{"n_layer": 13, "head_dim": 64, "lr": 0.00156, "weight_decay": 0.19, "lr_head": 0.00839, "decay_shape": "linear", "batch_tokens": [32768, 65536], "seq_len": 2048}
MLP neurons of a small language model. Each row is named by its layer, matrix (down: output weights) and neuron, and shows model dimensions 128-255. Each number is 128 + 24 x the weight over its row's rms, rounded and kept within 0 to 255. Numbers have three digits each. A neuron's up and down rows have the sign that makes its largest values positive.
A block is one neuron, or neurons of one layer that tend to fire together. Before each block is what it responds to, as a language model described it from the Wikipedia text at the highest values.

Responds to: Short determiners and quantifiers opening a referring phrase (this, one, no, This), plus possessive apostrophes before s and some mid-word fragments.
L6.down23:148132147126138167153136112091136146125143134135145107137115165142118104116112113111120156164117139103134123095107123180136137103134117173091162150131116131139148124138136133144150122137110103114097187139125123135129097135143126138149134131129146107140141128150184147133182104145151118131146157124106119132115140115117114108084140134086159147136145166164130158130108140125163145102117
L6.down95:096132129121156109121154111134123104164091147144124113119128108136125137116141131141090168127163132149108085087140135126133123104127168157130147124170101112161125136122143116157103166104136123150114145094110129116103114118114145080146159077112149160131123121075142117120150138141073145133151131138155103164132095151149153124141148094140129146111125106136091181128083115181131156145136
L6.down96:113099133097155143111128101087163095127111148178128123126122119148089132131133093139135146132136145111120127155148095084141117153099128070129113151172133113140104126131136139162142127157114145087127161130125122097188117115149125121158129115127113111136130144111152174133130170112093129102126129125144127160148089159056139105141142133130146140137102122116114057134113152134130154134137
L6.down134:111116134099122121108115109109107171135145170138144176163166131141120157138133147139142115154108120109109114097126115104128102108129155116079129137142153129090138154149101130107092100106126125110160172137122172112169163133147082105126152125127103097149167156133084175152151159168111126117113139102137114162138140067120134133100119119134143121145125107139139152136132140103113112152168
L6.down163:169129079167124113105118095168119116175081132086157162096145171146123131112137082159111107126127138134101135091117105167115152118171118123116134122111103115121090131166117130112119121145111089124118102065123109069142104135101091099177115138134109108166102157103156157148124103136107147127105132162134121156186110108132131161125144128123166138139115111123124116097181123126123129140114
L6.down175:125141130157140152127070104123123092130087115111113106121140117144145139119155141120134129115132167122139095121122119123096088162112100162107119115131125120106156176118104123125147141107100131095157124084081124127123158124142132126173136159123114119107115153140133147105134141129179148090121121161154145102106101160092125123115115145112111137138128154128140148111127193115126119097127
L6.down375:110141131105131143169159127101112136106146122131160110125116141144131146107134090125121153100105124120135123111161143162115096094135127081125150115135178114173124105161067077093149158128124120089146107130138113134127140133114115138166116163139166109182087139122119128146150129154085144105134138139145119146154137107096135132110106146131151113128109130093105115120122141115135124138120
L6.down447:101087120131126130138126128116125162139112160145134120161128105128142141075147087118090108067123129168105133093165147115128156091123127159135151138106166078094144095167139171124151120114115087143093133097113087172112106113145151131162135113130099146119124118108114141111133149140165145086133115100147119127148142137103131150105123134164116151154135099147142136095110114115098083089147

Responds to: Last digit or digit group closing a multi-digit number, often after a comma or decimal point, in tables, stats and coordinates, e.g. 1,47[3], 66,92[3], 6p21.[3].
L3.down76:135130137094142119141134075138128159123107116132123125157105149129139125125171169114121138136116153074159135116117137101124090060130106126106129094158124108138133157135121133108132133125109129146132104111120112114149148138110069095124130164119149109101110126111107139149161116156105128114091151136094145134110108133138148156135142131098116182176140165131139131156149132117134130142158
L3.down95:126132110111142120195132094116102118105101094120139120157119134146131137150160122133105145109155153122133094116143116075072133088118101132124142094143088109113145154155137097069130153113132125152072114141139154126141096098154109167120066182148139118094071103115111073115133124131120095067134127127130136116131131112144125150143152139138128199160120152152129162127113104124133106115133
L3.down107:114160146127160113148151154105102131128142128112157121103141090155146151154122132163149146140132131153149142136116149110128152101091109147116126125084104130131108101151113109087130145146118154085152141153098176080115090134119159123124120099119139155139113149111127162150151113167156106141105136115136121105158164100106141144136083133170112082097137159121114149106124140105113115115173
L3.down255:148132115093145117094105147104139139144102131121139112129091111132154123147178124117136066104114176132135135088116119101075167085127097141114128120141119135137179121129122120102128145166116123121148123105140160100143156103158150143112120113118097104092109111122163124115157189135130127118118118167105089116117107123137124146116153115141137119108103131134146095107140082113127152106140
L3.down294:151146110125141131126125127073119135108141152101140110143130151143082102108133154146112147127183117162119119121111138137126120137098121070112156130172156126181115106148082132130128120161094126112177130130156147131134132123133114158141183192108161081118135148125127181138138147124139137119096130159160134088127120135146112111133129119132150145094168121129162091074097164104125165144135
L3.down343:107145099130093117113107120112141123148143093175138120133141149139142143122143118135099106127122144123123120099120118175068165099175114174109177141174115123126146113148111100134119099119147148159093110094144112186120101120130122141100130138145109132136158156151173124126147166126139140131117060135137154132112135158140081109116122113129099107123124139156139126115133121124129111179126
L3.down401:134125124131132154132147140135088153153129150120151133173114155129114111119152168140104128139142152114102115111161112120128143126129070119111159125114145156132138129150123095110145139103076156113138110183135160133169174109157131125128140126156170083073125144151100157135126133083114115130149176121140112137086123170111136130123129141135148113146123174098123140128145119149113095106066
L3.down423:140110150144134080143131171134140127114117131098178118122148136146151100121101122117134129112122137161132135095104119169141090123109116104126145153101131123113141136143104116087131137163100121103152113148109123104147123122134185056134082136114198063141118104144122155116132123145174129109122092119145167132102107112094131155170134120079115107127140128148119130141106137142145114135089

Responds to: Head nouns in proper names and field labels after a modifier, such as Education (Higher Education, Art Education), Music and University College; more weakly, name openers like St and San.
L3.down65:138132122132112133132123139105143155148160116138150122166185105129127126109135130120141106089160153137095100152179126128149090148140114183160165138136141107138142169092103101181136117077163121099115106091145163145112091144117140109103112158156077111098121112131134143095131149169129123140155148151137103096142174120108118156118094132139113124098142121140137122141083113147107146124094
L3.down159:132161128109120124073156173150133139141110137139115100140145164109118091165111139145133083119114134099105166111153153134139093143119106146164126123115119099090075128124134165090154134081141143095088131113097091138122120096146067130065148115127101126118141150139087083144112143134145115072126153141113085130113165130142075173127117137106096154104161121132127146124099107116109126122148
L3.down188:153140102112121130149132129151121167122142140153120129120080105131119087115109140152162062151074149169146128121111136113130146149135105115128150143056100117122131116143128118117104101106109099136130133132127131109079101131118130103159167138102132151160144159138109122116139129149139134106131076094151123112173137144078109116134114128102137129093112148118144158158115096088118105130089
L3.down238:129120134149112120123159138083157104148143115132140144095173113122112117082128151175134145109143113105082103153130139114154119061144145126128127137145104130101170133123145160146121100113130158089155128133113137146143142122116096101175150124119094112111082086097097118122106148102139131103145083131153120126170128127127172109140135156156163161125121137160089167141115165097139135166145
L3.down376:140118141097090148125114145157131162096095140135136115125131120142097101121103128128117151139146145111160139154091120161133130139130087135159110082128149176100135158115122134122118152107180094114115124154140124064124155135140101139102125138118091110139144084074105104091131164144155128137099157122156139136135109103122109092131096142134148134109143110160105118115147161081169120082158
L3.down416:080123141133175110139145157112096131093137109132166128113129128141163128108160133123119165140133122167153102120144128139178135176139115174133132145122098174141113145126114134169121099120149168142110080157132118140132114127150150119177101153162119124085085146121123102134104099151110125162129145155150142103121156118094120123129126088135160130165140172139147132165158145093123123148118
L3.down428:163146120157103104095135137134141116146123129123154095160096096092156120147135159113128127140102159085141151095107139102088141098138121123159123073143079097105134092138085140143144091122134096120129136105161151145100152143138112130117124111140070136119123129123116123173127152131155086149110122171125114136112185076157112169108103136105158111098146155131121106142152168114120107131089
L3.down469:121147143140174125096159104109108128116136138153123088087155116169055141101101141121092178092087162107168118094104166141145131168136077156068101106136129119141174110098117098117117119157106122129159107158135084117126143123147127142106180155129105112102108092129119082128151111153128130143130118118101126109152109118151067149135155085138131150130142124131118164116145136094131131135102

Responds to: Word-final suffix pieces that complete adjectives, especially -al in legal, environmental, medical, vocal, and sometimes whole words like General, International.
L7.down143:139144131129150142108131118129157133138124108096123119131140147132145169130177121119152113127158160181122113126115120058136111116135116149122160136103083122146126093182133087131119134086111127143123122140160146115117116173166108128124159115132074165120115143127149104147134146123152151122135171121138117149099142156107142121121125123141154144062154121103154150120081147117112118143129

Responds to: Word-internal pieces like al, ent, il before a following ending (vocals, Admiral, penalty), plus an opening parenthesis or apostrophe directly attached to a word or number (Writer(s), f/4.5(5.8), men's).
L3.down0:138110143100095131123144130110127103122142125128130143076119108122169084141129091088116132163117150125141124156084101075165189117154120161157130137148130136152150112127108123147114113137144150152093124157128114156194137111139150121146146116109145097125156107164135111102161149155175052130156082120093117107134145109089089061134118169149089115175138108121145115127132182161129129120104
L3.down31:107102156163132145148133116145109126147116166148144068107135105174101155134122133107171139130157106155152117116073127163171158127108106129127148106150139112141099116161131133077144134129075087119173124139104137147120112139104175155089143137132133120125182122118137143082104111154133121142138092146114102103165160113139133064164111115171138108112115097103137147098148198096150105120110
L3.down162:122151140149136119127128103079114094107136110084154149143130126127150173181115139123112112093129120141098115164155108107112099131139131140102164136127130156114123133145131150134128137132102128116120091166113128129173148115113122106161163118155128106180126106128119170141136083136143143116117125158150085149142139129155122162148125127140143139089166149141144121138142146128109069144108
L3.down199:147108129133184111155132131164156122143153093087143114128126127111131160173134082168147135159148120155132119138111138110116134142128150127150125099149123114135142110141087111104094165138138127108129103135124105154113149098171144146083132141118128104152087102140103110128148089129131141151111130125150140136134145169096141126092133118132071100158180119132100152149151118153114138147095
L3.down207:181161147125133154141159126149122139091124134116149145107098108180119132146125142146168136119107144118083141169147147121119106119109110123138104182144099141135126134141095119126106148138131127088131138143146115123151162093142124105149138131155100169177151173131137093135111128104137138132109126125155099126114189137144108087125106118182094146109149099098124104164116110147101093145173
L3.down290:130124114144152089138110147119137119107108121093113132149124139112116166105144098142144153135132134116123137212120097120132145172147138167154090130139135116135091157106117043136096130114130106141115150083122106133116134108128132134138146096110106122137116138153118141140100173130152142139129029118146104147125143137125141113106151138140106123124143154133145132122115129148123123133125
L3.down408:141101141166129130140112095157137179098120097125108108120111107142128150149112083121157124141119127166098124145145099116131133131091167124144163108106103119115123114155183082167095120082077134093118103129112142101157094123144061134110175135118144106127130140157110118141096111137108107116098107167128128135154136092130120136097127105181126113124149103116078107161139138148133103096113
L3.down422:122114078102134123161167134092112189134163116139134132095132106121127092165116113164095095113108148157139132092162132141114083105106139117145104150122143118172134077144130136141147152179139105162180090105143108107111145103125109143148122153108097100109142135085115156145147131141118138115110115143156125157085146151118117167157146130145123134139133156151127101116133119115130143149111

Responds to: Two-digit number tokens, mostly degree or minute values in map coordinates (33°47′, 94°20′), also table stats and dates; sometimes mid-word fragments of names (Qu-e-zon, Fri-ed-rich).
L3.down6:119125116195119173148123143124117123111138123106128102117089132135180126118107174136112145090155113138139115065148114114137121115112135124082143129086116125134142118164156141098148128115127161139117152129130128095123116085164167106107101129143094125134136145133094159127150149135136121124132087117166174113181156102101144131133125155167177133104105136136139135112085133142144161140122
L3.down42:122119081128147133115123158133103111141137130095149113117130114136100105167109090138108147119099143140160126099112108117104145089145112109096124136146163118132160143164134150125094128168127132077121113091127163161110086122127136149137157130121140115090113134127083166114093171100132127135179082123120133145159169079158132114156141121162121135125103129161109083142157160126153119139144
L3.down69:119136139064136142133118160103104125120155112167116104120147138157129135079139144120117096086102125129122109136135114127115134170140095153156143111110133136085115111151114150121135147123105113114162153113144113144126125142124115096131133120120117137169124136140139123128093086111110090136132119122094095142151089141101162142148125095132131146135088147096112093124125112142138127173124
L3.down80:155160154187126116114069128163133130146128096130143110128154132124128102133136123153111130099140125118121119119130119081085106124090118122122121109161113120157148179144117134127104141129150096153173133108099176131116155145129123163101121124110104118110103139152149143097161183130116144133117113093108090116146101084146076117137142161139095141111171101143180127145137109124116121066113
L3.down81:101104126109113087089103157084156135121129124151138099141134140153141136119142118127111141108129115118146095147108121131141135055126120128157141140104115099130112139143136139092135114129137096069130146149125117133145136138117110119125128121131114132132111149116137216138108119099115121141118161102120109093132088141143145179105107120169120125150138129129154113146155132132152111107150
L3.down113:094115131115167105142179152103155125132139117126163130145161128133148136137128115098121108149106108151138142110161140150080143075147110132108106170164135109140165127151083112148108165155144167135147171096130147136099137145129123124141116094100103127106112165119131137097115052107100108168143137131121119136097136164097175131153132117115117112064125142170134149162142098127133152128171
L3.down324:153105126103146143106122134102120162161098108112114113168162145111106113123118138122131098129148166124164116113155157179182121117112148113101153118131123165140159102094106134126121123154172145106132133131122149098146124135089070129173100124125098077157187137113134148095145119117142127143106118104098137138125145113102148154159162139134115104090137110131125132126154114158120108135104
L3.down413:120109134116130107104120126147136106112113163162107098098148131122112141127109088134138135158133107146142142116103145182049116131121149142110109152118137131121108121101095120126095114112130148120107175123131097141134082123154141136148169080151104108091068155071121116103111099131135141140124084134097106116160149126140118100141130165130132109134124123136168081087128142152122093108130

Responds to: Connective words joining two parallel items or marking a time span, mostly and, or, until, before, during, and &, as in "from 1942 until 1943" or "man or warrior."
L3.down1:149140112140147144117126164109121129152142093113126133117127104093127124143123116148146132155094124099151134129119153153127129154108152123128095137143186146169096101097147119110113174137125132138110087186150099130142135120151102133107130146110150132127128122123124137132153122140187190090073140100130130104128135149108170126159159108094102133137116129139150101117116097160118092131117
L3.down2:142147083135126145131131086160154146178102121174118131100177094147102141173141135132142146169112133120118119174105134148112144204097147154140126125138132119126107086131130146043153142149163131091105130126131147117156113122109130102156135094146129148135135087100130118173120193103097092098130118099089135150090146104152129155159116128169133117128107103124102082124124104142109108145103
L3.down8:126165131174108122142142110154132114157168104151111117160101122125081155136161145129166141146134127108145182161144108150099115170114136152126135154168131129119143122109095123142157139155134155116107139085127112130119154095131140140094154122114152131126140133119140127147127146131113191069138121144129111133110093078157195171147135121140158141142106145123128181110117122131171128174142
L3.down189:134147136117142153157098121139118136127121126147127135129086112094126134105186121154138091155160137134121135162154129124152161121130100115173140137138136151115116169187141129110156089092154107140158113116145132144109163130136102131130128089135147138144137126168149147146120153105125146113129145152133131115117114120131138135144134134179066130170115126108130160144129071082166114138121
L3.down337:129143110157088121107112113096133133112107141147105134105107114182087111167086117122112124115111127123120123156141136211142123149133171143140121132129141130154141137115127118147154134137115124088154168170114124142152122121136120116096112127108116133123144136098063116112068115117115127106133105160115124121105132114181161123142129112112105100130122131099140140074128120122092138163157
L3.down380:147112136149151117149141091105096134122132125132145134127095113118106121122105150154157135132135107134093093101144159146114117164112139091147121119144114157178163090130140114154117150152143140124157124113109129148139114140114140134075194108147137156121126130136135106095153131142144126125169100179182146131162129135159173177115153127162138116120136125106114166120153104171143176118111
L3.down387:100201141151137111145111140114175148117144133121115102118097149116133117095100124105112155133141152135128114095120148131080120115088087103133146120110135153129128090130129111151156113125145109137129160120126138125149111112149151138175134111114155108126160140164119150134101148105134125111148155118120128145137093149121136132108141164157133155075136145143082170142162131143141118135125
L3.down407:112118120148122121149123145157135138118177087136160102166129124159133132120105163121146142134128098113146094176198130128155109153144080099103140143129129128151106162136168136094098167100089132138121109163128131143108114130122123114115145170160151141192140137111103113127119072146108162120125075145144116133115104148116166131127122138165167116102120142149103160134126117152110164146124

Responds to: Generic nouns naming an article's subject after "the", such as school, game, station, season; also mid-word pieces like k and ol in Wikipedia, chocolate, milk.
L7.down44:147124134088131129141136102119167123146103123124165115104148185102105155152115131164122131116113156153127143115124140083104116159111126157152135148136102112095143139140088114150128140154136101089080079148137167149150119150148111126146110172114133108167118117166135131127100128142140089106112136148105113107142150123134119138166166096178137104157083132124120118106151125136148089123114

Responds to: Quantifier and number words such as all, few, four, only, million, multiple, often as word pieces (fe-w, thirte-en), before a counted noun.
L6.down9:106116098088152134107118142117135159123167102129162127141120152131150127125083128134152116109119103128118099104124124166121167131110122120156141125132120135113124133131084130054119163139101096113118180148109136118119123169161104101162119132157119144108138116097108150156092120095095152095123190094126133126142114133120173144120158123142105131144163139137145110136157123115136155102141
L6.down128:094167142146153134129149093123155148131159145180131150116124136162145149096136098150138131160101133112123112116114141153105138132086156101150133090154136178124110137115124115124145146153094167104103141096117131147126120136144117100180173136144124147105092125147149197136112126141141138200084161129124091134137101154143122162087143116102098102138141143121127133144152092096144114145107
L6.down172:146121106130125096088134120140125082138117095141150110149150125137116083174135105150152127113118145092124141164109123138110161131135136126130104117108113156128147111093100115139125112151138069129113147131104097148088159114130115123115139097105101140150122141105135117127183112159107143145101104148122159113127090147175121160121149131124057145141129131109145190135139131095161116103161
L6.down296:106147151095130133127133130179160114093098155122135166123105132122065160103127153104116134105114100109159147160165102144156162126144148138107120099099136145123114120112088167103121140138128125105102123134125161103125097093194143137143137139168123144110116116131135169115116152136115128119162171159153132160159108086092115067124117114173162155132125158104133074153105122102109157132172
L6.down340:151107131153091117140130156112175159144114137100114146145138124130100132094134130097094100104152097126130109129135135124110165091137080119106135104148150083138155142135115115143109145101106120132136129125122131118146141110172098118157171107130130124130091138161138094091150110142125135146151165148120130107121148107131129074140141153128158167117130107114088143143091069166125176142181
L6.down351:111121101148132122113108144172119116134100120146131109144122116124129147165137176160132096081127139132152120132113076154123146091124084131097155108177123136133102155142118151106144176135101092104171192123129151145145100130128130104134111124145102144086119096105150143151105100113087114139105142109098130113129117104116160100162082115134156111163161150162134103091118113098124104182129
L6.down354:105128127120182122115117152117149104149124084133134158115121149103107143112099101126118152162133116111085108207128122145201143195142131110149139118075086159108097121103090128103115133124113085120153129116098153126140153141109125133143126132104132144128123119115136141147098150131080088126176115103116111133074095083144145156118165150110120145118158160129144098136099123112093100138139
L6.down474:095095109146118186146164125165123119159156149114173136128119106151138122128153137110144143115101124143104137161080126142168111070102153114117132144133134126156161110151117109065113132129078109136135148167104125132135137103141119100127146119171178097103131125087109122133075103132149130162098142138123116110084138145094124153129125144150138116115125126136138134143135162080154094142139